Weights of a small GPT-style language model, trained from scratch on English Wikipedia.
Training: 528M tokens, 8050 steps.
MLP neurons of a small language model. Each row is named by its layer, matrix (gate and up: input weights) and neuron, and shows model dimensions 128-255. Each number is 128 + 32 x the weight over its row's rms, rounded and kept within 0 to 255. Numbers have three digits each. A neuron's up and down rows have the sign that makes its largest values positive.
A block is one neuron, or neurons of one layer that tend to fire together. After each block is what it responds to, as a language model described it from the Wikipedia text at the highest values.

L10.gate150:153166122125147146160111115159118093175088157153135154093139200141156138183108156124208101159117098145148111179131172190101128108074103124141144155117170092166090094145131017095164110087099120074082094158146123127138114062140141104163166178148127123102152138139129161193126147151137155101114137088166151172082100118184126150082080119123121135087155164159090189163081111091136059150168
L10.up150:152154053085129220201147146176182136154105111200120137117127129061127139133185084137158168091123157101148120143139124148090083158175182178099118104138088144130159079175155167153087076141117159155092124129155110138105120121162137137154189200103133105126088106171131127145124124112098100135154094107162100171119153115156135155121107082145104154129112165158129103152168110105155052160194
L10.gate171:115092093148064121102166163150102136127136170061120119102121104098165099103130166085111130152122143136119089156099143135199146130113062134117156133156104131132133116113169102117115118133099168142106140156159152119135125118101094160149102127081124129135132123160116118115056190151124154116118181169123206153098117134125095106126040159115117131047148105166098069143100052153091105118121
L10.up171:184107094093125096125121146103168130159097134086110130097186150137128128124185133151126134106176134099158131173126175147129159165097085081121124139126069166197121157109132083212122113158120113158072151145194148112111045068063156114125089096104112128147211102090105136092120146125109064139131107120164127083109111127161121134139073090083149140085119134199167147108097150184105159135188
L10.gate215:139212087089069150117088143155123160108167128076154104101134104086085101132101107109125154141120097151138117063114057135129096149056101122168136144169092156127153167146126141143169128140113094122189104122130097097152115114110045141111105142164143188112111103166171141199173070134184079178090135103110088088081119193151128114129108056162166135058132128138160114154108155133137151137091
L10.up215:167155074139103160142110143069129109105153122120118116121096113133183083178074085106149120108133120153119150147116120119148115199105147091167133099146111131155079115144102100113164121145138116087167128145135074071136188139108076162110128139144132081153191113116100116142161049206200118148127182082123127104098107157127135145121068117119059154146117178131127089133157114151100081136143
L10.gate288:099114139110089120166199165146164059124097091174133153140110157149117160145158182094108127142134167030118141139107145097129145143149101095119106155119180133180124174183086099116145124045152166160168125142130070179161088111162150116099159126139172089121156131093119174087102136139144170122100107112149090132157137073146062143158163149121145169114072116144184141129095135158059123148064
L10.up288:147113105158168175125117063173112128145133148166122174077073134110162136150158128157079172078115120103183138078094188152127170116133135179097118096096147142163085168168158100066125163106181129127107133144096120085142130093132165114150090116172120096128082063162084092126193138159146099141184074155123164181073118101123112073086145133154115136142117074146167119134112143176094106156104
L10.gate654:154151166135079089182131149140129107117116121154090161171086116143121088098112130067112143170088174075105102161172137093171147097156153139150089119123144092075165072164087112143133166108154133081163165081156132116137118081199121114136113111129114090147153112146103113136146154135157125107098109148131090173180129113116175112094111074125075159207122177115143133153106106114076084122165
L10.up654:139116118128226086129118185143130122154118124101142087162156138113123148150068155151144120132109118079159111130121167095110094092152131094122114131103106153103117133179139153198137127154133163152153117104137132083108059083109097148135161112081105102130139066145131148172169148124177089152118126148164093161162060080040080153119107063071168099177150103130161137151112143144129080110163
L10.gate699:105118083106102131161131088130106145162149048116141141169113152191186102086117126129203177154159197179103178107065141136128148100116064112083146141139138150158162090153120129138113147119059102148110180074142143131118082086082126163102070107122192141161150104057064121152120173093162108088140097170151151160082128172151138092116150109112131102139147136165126151180116143098084160164188
L10.up699:096114125123084110204114153123119105157160122115177184133076142100148146143153147104118168205145123143171117137151172116115137118143164121102137132155135130171109144204133118082203141110135156095120117095131068112131102176110132138133098150182119142108142114106074201115098144116098105119194064138176044179144087129139155137133104126158088173124127189185110103147201120103106110104096
L10.gate803:112092109119088149177165135119103133186131136127137144109124164194160163168154099165141092110124139106113176120091063120163122092191087183142133133128099141121114107174115095104147089103041116131170133190123101100118109083168102162088185153162167101127125053132089101154139111062120110156161175176152153115120068135135156045131120099103144115139105088150116133169104108219143125126142
L10.up803:107175092137081109137088070101171175155131143121143128127112111123196111113194095165090118130139190165151132109172141178176144170138169105171145130161153099078106145132158133127069092125087180171115174112143122153193133119118080191134138135159151141118161178127051070113178128197124084108146177171028102143127101151130157159124099147198099162092117074205163049202062096159100112127132
L10.gate857:103172083141136075134120129149118107108060138125141161138112098121115120116129114130153124102165192109106094162053178118187141108126109132151113087159164188143088124125143151132081137149096111152090126174062099130141182164189135162080122122166125198122089097080111115148119181154149114125097166171123114103090099109142096219129110037143095125168112215104181138145121091188150091118098
L10.up857:118107174121079179111153167078133106102092114109105086124136133146164085165158174096158100090135128156138157118156222149158116174163093128086100135087113109115142155139132088132091161164138120079140115170138123091128105115147141141149114129094143110144148157094081081150085115109129181082113101162135110138108097116136102147195119091104115122136160057096161067141124152114145170136118
Description: Prepositions, mostly "at" and also "of", "in", "during", "from", that introduce a following place, institution or event, such as studied at, Church of, at the.

L9.gate100:146118109112164096145126122113070065146132163182164108182120133108088146104069195165102132147130124086166075124115099104147143153124185071082142104105173085149116108096126202117106156073088104125181166156190123209131129132092142145178138093118132100059120151089088122126170098156134130148086123139206119206150124086133089102124113101100126109086158146147076111107042139096140095123186
L9.up100:095134134098135146126112146143113122139167186174138119138094123147208046185067055143141095127120217101108104180076150107090174096130093150128096166113087120171096074126155146151133129131148114065053132106120107130117126111109139122073171151122153120134113104125130102111129111143154154146046207099105161142115109047141089179133103153058144163074113114129113083124100097135122152170160
L9.gate822:171167129075144185154105175202090116118102150165111113113178058168168028135117112124116150137136139117112150172114126085106084113131148138121109046145161122100131143159089122135112167101146096166149073139096146124145116127150082143118197198128118166076087100153116095158116153130100114175097167120148167145087134141114106151167121153082176137100096129155082086096132125163170073104084
L9.up822:108130109092063114104103170180135145152146166190103146113110162101129103082131111160104162090152160155101100154099090156149155150114113115170139158100145103099139033140106099134094150153135152131076149103127170175141078123206116147103075105212136092162106072091144151159100110151157106135084104167112208121094141107140150080117102132115128115186119073115163166135105096157113068169189
L9.gate938:124136102070135166199118164119072158154140143153143129072111113081111167117136105153111153204148155110198141144057166164079154098091126142174154159162124108130169072169127098159171124084165130199100125136105177120172102166093116145117104163158159112127100132102127093102140113121097086104142136089136160146075137094137095198163068170122133183176165143144192115145094188143104115121118
L9.up938:167153114121139132055161126094085144136185139136115192116156178127095174104089106135134147106075144166156135107153158126062121090090126101137115163124117110169108074171105129185125143117118132170075056076125123142113087121160063148174169141128113138126149166163117106150141122089110094153125104120119112152112116101134150105154096197140134140143101122135135149031045070139133103133135
L9.gate1000:205143128112123131116112137130081112096125130148101126134128108081127136102083150128145104135102087203112158142142103102158107155179100148170166157158151110162159078147119135142106095076171131154116136057157138137095097136132050141124126143123102133159115153137109149121099106142132117103110155129110138091107143102161131177148088141177191153108043155148120121099115096121166109118080
L9.up1000:151146151151156120175145147125085120113144150155155069124157151096168164123139162205135166166182155134121107131107097131111203108093094149112133107158174169129121095192126194122109140119204149084098095166144118092106116164123178160069110136153075110153125113138130093141118101113112058139092119116138155105067095164106187142163175213182151131138104153189149093108174137185130094078175
Description: Verbs or their final word pieces that take a direct object or a to-infinitive next, such as led, helped, want, compelled, invites.

L9.gate61:167036067143130069144124106121126141125128126142115132120062130137144134087047162127150052156123123082129110138102144133133184134173160145105157119133106123126132164133107184162126108182181081119136113066105113152076113121124101128128115136122143145106150089161156103167092160087130123125099168113129122185051130152170127124183180117113100146138108136132159168149194100134149117156126
L9.up61:155154103103105142081162032138154104100120106125086085081124136169133142160100145129106140117114124133083116107098087121113170090172144091138088193175169145152128119130146160092162137107224161064048162142130137154098197076127079078119107155244112180172171120101115099100147108092121123069100156140098099125155115148167104178075075180126093095146191154099115144101114185136119137076186
L9.gate234:156104083106081105159139186124163160118102094082132106151149113145150098144102142144124119101178162150119102127068069093105095173102137148105126165161088112149115212161149122149152127129121118087158126134152114149164108114137095106147123142127144140143095077127045098100124161170166089167124093126122157169176131126117116142138135152064163165183145119157085140155128075124119122111178
L9.up234:105136124079149123171163103115120117129155069078130181135126115152150189168164127092180162125126139161082084102118045059108067083130108100092110216117116099162158105162131188128152147109118158121164123118081129134136106117124122119182070147095149151123119117164120107165067168205106120153145115120166151154071086111118143078132111109107151108121170168061172176160134120141089113143162
L9.gate646:117104084110126086165129168116109173158120150063084134071170195127102168125149146152218141099137199157160178141079154142148121096126122131129088134140044098128166119111100084150103112078199172119103127128151122143124092125150134143103091138105192133119107161112097154117124133203134165140134100128170143140103144135116188189082171132086138092135039125190123140139167113051137080172110
L9.up646:088124078146121105149125156199160132138139134064131169154138150183134184161150137180154151110099127107127171121126138108101106117103101123150129171145174106123088142092104131102171199119140131154092151128173080132116121147151071171121084110103103136158139178109050099160156123175079132146145102177137162131134203113140163116122092126123131092157094114178075115143141094106127088157142
L9.gate985:125191103128085111057133060166120147147178142099125128131105159166123135182101102141147174105112120119160146159086116118113097148125126184145157161192088100119134206127096116117167200114077122149190197147106176074127171126106121102112184102142169167181146184145099091144147076097098200153083067139128092150130124087114132133134083163097125192107150128193132098079183144150081152113169
L9.up985:148101090063155122123187084188136111143060125090165120127136114204137129149122191158103108152174081122067142132117150116173103071176090145134114062165177156145122167079161165148184107130157138131128117080118131130113141097148156157117084127063073137165109109169093140120062144096110130130146115143129104103094107124153131090140045148197134092151079157131163233135069137154094067107143
Description: The word "at" (also other prepositions, $ or £) just before an age, institution, date or amount, as in at the age of 14, educated at the University.

L6.gate271:178171208135100130139104087120108160100116126096161098118086158130170153106081072182167126071172133130134135155189128105102103156110076190098140133142120173184167117144069135141098137176123133148117135148167133124171136071115117109127104101144186116116122104144097112139148181134162119121137145100137166111136109150153125143124202132151115099112143104095095109066173105096148104117147
L6.up271:165192125113082136114067106096100146117093184134167112114134136127074086101136117075146139136143131136109106147130137136169129135180075175153134135154041102081190115165106087067104120112139184187144147109122178116159106085119113114132142146147181113102107137140164136124162201139131148164082124131141152114119137088167153099123181086190057067130135135093096113147163110063121111133109
L6.gate361:157116140066124168141055103196133106147151115099136129152165098141150070152143137168112058150113125141106137150148146109073219117133171169111098124148169159133109103114120150081076111128136076108137112139123106122172129181113120141104154169180165111124125150094146126179110138172169139141048136196107170139127108127144161193110148113147101147125150118106109102141131086123114124103144
L6.up361:142102118107173140148118105092184106114137143122050125118055123092083116212171087107149163089146136144129143189146125118083143144134173128093153150110145112114094117074134064129093113115136171170146159150124105117115106135111157094152129132200127139173123125122182121116165150093124156159114072136084187197132121119121117101152186079108108137090193117133122096201132150176151144158107
Description: Mostly "with" opening an attached clause after a comma or finished clause, e.g. "…, with the option", "ended the season with 2 wins"; occasionally verbs like make, sees, shows before an object.

L10.gate65:124157153135132169136153141160101088174162121179144097129112136101091135102140090126105161126071149155119132168089111138151212208156101176120097085185114171125157145152122113145119125139123125123088179156163171084126134132072110139143102159117127144100129173078150120085170142112130141132140157170147076175085121180086112155126128101152102213064141103131091097182145134190133139081109
L10.up65:121111127119135092101144131187113169116116044075141148170178100120148129094157165133090138127117142146091184149109143081164135202163110130138098112138145205101137109174106129153028109158131140122101109110137121095129155127082104099130096164177091118166157112174107155144079098124137121145146116070139107145123097078097108134145167174168119192103145118167098091149076141093141143133132
L10.gate283:130159103113148133182108121161128075176116094161175173119088128103135110111127132148182113139155084122128154106120134112089072145079092075133109128111148164104115120088074120159089141128179083187137159150121123080103138171107105136118193080115168113135145150160115157145176074172122130202086189174092109123150112091136086187133098096119068133132112127138099112119150162148091221092058
L10.up283:156102178095165137093153128134125115117083126116219142124119082143093074137148109192089151110157130098096150140126128109109175160099204104153147101158144229077127075080121184052098146122122166173122143122148115058104114099099096169103086131173125088096138145125153139165040136117148100142087155163065106114106163131105100107131158097142156152122130106155128142113124106131122086108148
L10.gate412:141161124119092159106171090131096150167152132140131114129127114043162153094173166127121078123123096167146084169125161091107139130163127113103154162123175121081129129132097115208114119092125126129143120087163134089099142129124104135119091091148163129116105143180094145162129182072137124160126090187107140173150170085092134182114117087114157142175174137177101085115113122148147140115167
L10.up412:114119147138146109148126090187063088134146109174144137138136080096145150117177196155146154121124101144140078047114163161117120086146107150141152123114147127144147137149104062170077071105162166154093137148148144149180109112137091149203125135152120104102141101123174155171122095129092113113140160129101113187175135118132119108124165131133112107184131127193145174145124140120111070148161
L10.gate455:113141154145180106183145173157157109220100120131136075127134152124087134148138127072170131098114096136106129135105100094069173118115084069125150141084083095123104150172157140152052132118055115155140151115155111134132087122113116101126115117138206077131141193115137188122107128186057141162120167151122129123162130153147127083130156155130182117083132119154123119094120125147133128117117
L10.up455:083110151167094131058087119153110127079132134138101135103100156134119106099102125149113072140127125098096136134129121192172118128102123100129169115150147127112167077143181133179102141139107140105110113092108145101091122098080185115073155062108118141120139141089148120171101134144131170121162104147139095094140156150113144115144087174129152145145134132130131090098115068099137115080146
L10.gate589:174187156189171135108106124124082110115131138144101105082134135149129139109096167085129143096139132176116117112104222096098112185142101081122141104097091064123151061118167111101155165080153098167071160094138107159121116147109126167131133092162120078132108114083057105121103119099117150173065149137127161077152172069137109114096087235134135132164137091174129135128163164128132105148115
L10.up589:045144182132104167131158151104153126127134065139160109068122131122199108146121170138122113106114095143158133126133121109122196118109154130135121136144079111106096160100164120147081151168102126096135073134110155125132122106117083118059119097120168103115109145108125153147138167069162105140187109156121083152174090120077125135164167185140121169096146095129115135079098116147139119154107
L10.gate618:154134148089102163139134167176148141198100152112149113139090208136139087075087144121194078103066092126114074145128124110156101153081120123108174121166104154103139144181117102149154121129064161117081133102092146152090117146130079113149136169170080072129096170095113096153126129133176108074106134114107160129146155145093189100160130144136088114121137145106123125156175088126169114142093
L10.up618:141091096104196116102130128115110125119115114135138113156134092115071080149147097114158159145139074159153146154134135110208126110078089161104195171099158143095123124151119169138105135156050110089102141176150171098150087105197090162097104161122183204127117099127170153153098105117107162168128110077199159084125106113136110167146151081126150170095158080144122172174094126067118130133118
L10.gate937:134128152167091177123123113113104159171136126161106137137149049072176097167174133120066157097111134076154119119114097119100103116122152123135074200137070176201178177167156112129132165110088150170111114137114194119080143137062098097140118163161058141157107137175072112138140157118134126153104096125089089101084125161132119137119197143102146183139103187114117112099139157134162123134143
L10.up937:124099110090141102108170130127123102109088132134143108093128141193084096081104102094142159133122181156103110165157168110160165117147089157026169161083131110183144079116116114095127160076124116153133158084063122098152121099165165097110150076142154124064101094101184101131075191144137140106124103068152128174134122123125096117116098104146127109118087071136113136077093167108108109136159
L10.gate962:082090166107154109089102083082052106178162156147060160145145128104136084122120109094201076116092191115122133141186134100150082170165159140090158105097114127108071123171127138140111125117139065132083149125085100096107132145109127089128137135148112113190107166099137069114164205119095102172144128153142140094178070130112081162127158138135133179043139146114123083156203116139127146118127
L10.up962:202085119129143127063121151130110162169119147085122132167104117098166135090117137096111085091161116143130177183111155115167140098067116161120113094082093134195127114043086184131181107070093134102098168125178153118125132179117125122123101060133157134117129157127117136099121138161128114168178115093137147129129133073098124140066161086143079105128052126040066092054151109191117159168182
Description: Transitive verbs like make, give, offer, want, have, especially causative or light-verb uses before an object: making Barbara incapable, gave it, offers him; also stray capital letters in tables.

L10.gate131:061134170208113086126119119133074157115103122105068088155171125115146110149177112098187226193112139143052064152057107178121098164093105090124097122116144115110142131107092118092118111103144131103125113124097121146130100173113151119141139114138132165126157141156127168118115170110087114123144144102113138110156096130096103135132106117148139148036072112044030095125170112116128138100118
L10.up131:114054182139114130115162098152088144171122115116148125121163106148136133071181152129110144136151120180084089114144115152112119117071079166138100111108158130127122110095071148146153103143164091115176132150132129132116134158112124082112143143176084128071132081115166149163076140124135114128165186097067203085063179130072072152139126191130177130142117148064069078155131176085134092080146
L10.gate380:102104121113108085165145206160150145079122128124105128139107097091150161189119066113098193200124154148199119137105118167156132136162140179084130101137123111125115127210085139109135078061169142106162155128164067095198134082055100108094121094118126151157189121139109110123111113110113164136119108079041140088168120134160113156120096146130157115097173127081144059132132099154114195140108
L10.up380:137130078155085140120143148107103147152143170077125123141132181083077194174109130052161093111128115149136152069084154104137100145111092134117111135109171103102101175144162111130119115133090150122142151126068119073092116144142174135125140140124097109106130165094141162143118124087151124124097167150132127118117115118122142148034193179137166114148129104183142153089182135148104096154084
L10.gate388:124184126091111123100084095078079117071123097146039131153152126159138122139064180122161090146094131097168172152102152120083123124125064126092063155119093147110181165113097110137089140155181168114081182168105104112120194134093134086160180141099135173136090179134122113107142102107097103176144162108144126137111110121148128090078096149098155092123105143195140101147116151139208184109128
L10.up388:122144131180162062083183087093135087129170116082174139133162196159167172155058136137152099134112134067139154108098102117197134087140128135161114143142110059116151098111108101140088091150154081134173148162121172069129113176117177115120149115159096133164121099110124110049130135093109101173084119106194056129116151140105088121125139126134140157127201154129133087163113148112143097137088
L10.gate500:097176104126151104109073144132123104113165136066119105139145148112141142091141135143063146098162159135163113141104126066103183155151134174114117125122103103099123133105113104108164157166145146085095077160122186102135209107159106135112148138083125121112118205071112166111153143121104089125153095140161100155140185157114100111071143140073140132101181159071054059077139071139134141072079
L10.up500:209179112106131121141111155151105077119131087116121151159124130139117086135173167129119165129173135130133095141131089082119124163094100159159152151094113127127085159143134087119182155164148200101147109083152165114048119124181093200118197118082127100154049081129143152100136125086084116150132157110053099064095142119107120152122141164074135110089099127168143156130158181146194147127143
L10.gate811:184167170159174124109142170137135145126116113115110118130157127142142153136141152118180163144139091136102171087124146154112132115138085140146123106162113121110155134112153087134091065121172170141088143098119124081113117102133123133173154095105086082127174096152078123089121169144089128147114145181084147092077134149098154083158158083166140094053159077142173129184166108135081177130134
L10.up811:143161136103118128137129116121106147152123129120160170120178157124144086125119131144157107135136156145076127130165098188120182153116072174088198128087113150142120200174056069047128174123134151115157202120176095129089128124154131146133096058181104147116118136117104114129141110164175147167115146165087137100143137103121165089112160103061122134118141107115137117148113143147184119121073
L10.gate814:179089158142146074133108090116082144077156100077118127176137153146190087090123118146145109096084170160146125090094126117156172146123075086098126147143124094069118183108106129129144082181094156111098130134072159130113124129197126131162095176123140175108092130150100157111101136100127144184139125127074151166118132159129179116143148152035162078088145109174156159141119089146137161140123
L10.up814:170086159139114139075118120206084146150105178176146148108100089149128106132164152160159091153121145142113116141091195126079130186156112193111128079185130137143192148150095083166071082164160125145060141186120145137101185055092104195169133139133148157188118162088159028157104075115162069090139125126114109158162182167111159133169127116117108115185132103138154193165145101139085178114126
L10.gate924:151149146127023122108143168122129102136115133108128138194155130131122107134122148178143192107082146153141055146104106155108162134174160089099079216125147120142099188175150113126116142171123136064147183092061079089106153078069079071157089100147155102138111193164179094149184117122154159129116089134090080176052103158119148147114154152091087100156102134095115048092145123129108081145151
L10.up924:169133086101104170095159158072108111147110160118129076133101137123149117158100157098102198150109140141078166144119140056094167156168087150115136126075071125147130161104149103160126135164176185116159126121141113098128142124105121133115097133163106191139129074110066146115179113180138156138040130156116117081098168069135119143136079137149155138112115135157220143118065110157168066160157
L10.gate927:120145097132117055068159152122148190126097140078041161101168149081135076117167110067114099156117127147166115128102141094120117137112145126132121102153125142123150164134114111141094193173147105119079139119114069199152130127134078106127186124100149098141107075119113093097119128150150176102119138136149108089119163121084118081109089135123133180158113200137132084057142127121103112134134
L10.up927:101134129122156156138154144107186185131068104134138161194128086098133115115155103118158161138179168135155182150143228132126095119112140173148108139166114124150154129108149095107092150145107092084090167130079120202118181109129183105095169190124100159063116133130061210174151152139078096116117119153159117080130146097169152159139144140126187072163142102148087179133201116180178121135149
Description: Apostrophe of a possessive 's after a common noun for an institution or group, e.g. organization's, company's, nation's; occasionally mid-word pieces or anti-.

L9.gate67:167107161176108085116116105105171087092189159101152095157151144068105089132127107124089134134134136099131088085180127117109183104188119158114149143054127158139068075159146104144090123143116084151125154145096078100162140116143096047146134149084135153128144085154100086080130081180175137138129181120172114125103180149069134149160070160143134126129129101173135120100163105130104092070137
L9.up67:132117138199090102193153111183119142085093157111090120116131157115104113079129140105146124164121120070186163177102152150166116161082107112121127127136139154094130127106134151071139095091145115071123152083105131113152156152125092117132147130182107141123140179107181101209129115078118123109100056107087072121123108097169087137205194159133204174201108101181170126144157112141134118072151
L9.gate403:128135139144140133167119151106083093112126137158082134138091134087116145078117126096151202185101127065090120086142076091131141135126147141161161150144157168130143141143084124096097089070112111151038142165118081107206179151161168146135068118112188149072105119110119066109149108150126126101095155041164181120139117051099120091072103165118083162174131050127151054163142087115117109128108
L9.up403:171136187179143085149087153133124176118149170115106158186189184157140188127131102046123172170142216106131104143112097089177184109108083148138111139077074140127124160082152059135133131165121081088115095144152160137160144068129090070084108077126142161130137109146143123149107104183154161099106181095153188144164193137137140108097110161126075119142072117083147116118141078103138089138099
L9.gate508:116152133124088084095110120144116086082102116105128098135140152093109150110100093173155041130131125109208201175119117206091111148120140147169149163103132136169138132116136078143141109145153110125114147139154087084126147164108090143132101163183134113101067073091079127123134149166105132097167168151144106115181138138131122091087169162115096168171097164099154080130189122124147150107131
L9.up508:136150116186169137137129141164122101140113133134117148141171053125078101124109125143166137124082109123065121132149142156130138151152142136085125092172116125134121183125123116108060099159158191104116139136140104158139128103198176079131138165097099066084134124154098111125151161110057139112172118159124175134148138120130120146137104155131164136112137188144121114138193102085100127138155
L9.gate725:176210183159110112109071138143163170120141140109069110129130148116125093126160194136213134167175186132152147137108099126123104117146094114058231171131129088127096107124106146135112064034172160103138118222137092162155150107145078109131064150130136169083094154105163097138113090086137108131160157142149081111051136095084124095140139138099092145125083135145128088114129134137145112118123
L9.up725:090173136133144125159115147133129099089073080137118110120156086123140078060100194108166122136152147108159142137126138160118143148095132120120120130114146093128099131144162147086098163130175136131113153187132040164114096092086137091149129166120145199133130156162230111162164149164109141142140131068075124190117092088162108151149092098109143210126105108126193069090118123127181111123200
Description: Apostrophe tokens inside words, both in contractions (didn't, doesn't, don't) and in possessives (band's, California's, Italy's), strongest in quoted speech.

L6.gate654:113160136178116144142103190061146178063125129098097090094102121088076149180188152090148113162141107123230112099055146086120086144154095114119128139098094140105072152102184126101149112104171070123146124120143076140147141101115094081084142099143165186178163134168114104105121116124082142129126163124157095085155093166134138103163163117180093136111167077140083147072122111119099113158074
L6.up654:174120140126142118152125149149149059131188111069074066073133130132161139119116104138120090135098076143128167070110153175184139153091121143133163124126174160102121048134175072194113112174166141126132110178162041111101182128104070155145128123104123125170120105096097170118131152144133089086169195117085146148163135128086146121109133166179084164085130169132085071152145140095119138058084
L6.gate949:167035093105115117148185163160172129160159173157133158154113131073129072149104118127108099144176120165129058158081120134152116134144101151153147186180137119101083177134148142084058128112172124140145071133124078115163177066143167102145061165129166120142120150128084060189114139092114172120119201077072116101148132126134126119138102111091065152185080119093145089112168139118149090080058
L6.up949:117148169208121158154106151122156133136133162098043113089122161132183138111161114109135090198108174150109093127134135122165179118107150136122127216193135121122168141136169124137140140168178108142182162147139114092125104111134114124151143100122149137172119164178077107043151116191178100136150137102095150107105113118137124157165107100180134105135176106121116043087156138162116154090119
Description: The apostrophe in possessive 's after a noun or name, especially organisation nouns like club's, team's, organization's.

L6.gate825:086115160116109185172107074146112089160166109164147131053101151139074137164112102133176126163092121112121171161155148116114142135112080103143126178202122101140054133160148100105137143097080141068071096178093138155126095119166181112110186170140091140205096146131133124134119113146086112089147113108168171095095165131144142162139126153157074113121081055170127194180137104114162122091142
L6.up825:095154114086101150123082077190226123175144119090135188101141199108150170142087092130149207102119159091143170134112093142081125131135090155151139139107127084113145114160168081176119151066105144124054111177105133089137162088176146152164106148123086174230142149110144088110190141170171140149117137136134129135172144100106116145073097121168101088081120130148114123137108101173143136103167
L6.gate986:131128135115083158190120091146082166177096075126118125061163113110096133217131098147115122146101186048088189136091108120124073173150118090093150093126130172133076128101095062093152090111125158135103151132145076141118108161077144099106133224116107089110097090114067160103103102134128110036128179115129180116145148132100086154165156114111074168122155100163192189108185130106076151060129
L6.up986:062103176159069107144129087149039124204134085145121115139114189105142076133143186111116158188190123106156158126085089159190120199087120191130110060136137120171146184110166093162090123124109133181072117147134120164141154144056116096085169171167115124134098093163135151218084100134115100110141056149134125111159092086143157108079115090125126145147077120113136154133103164097111165150115
Description: Prepositions and separators just before a place name or date, mostly in after a birth date or place noun, e.g. born on 1940 in, village in, at Memorial Stadium.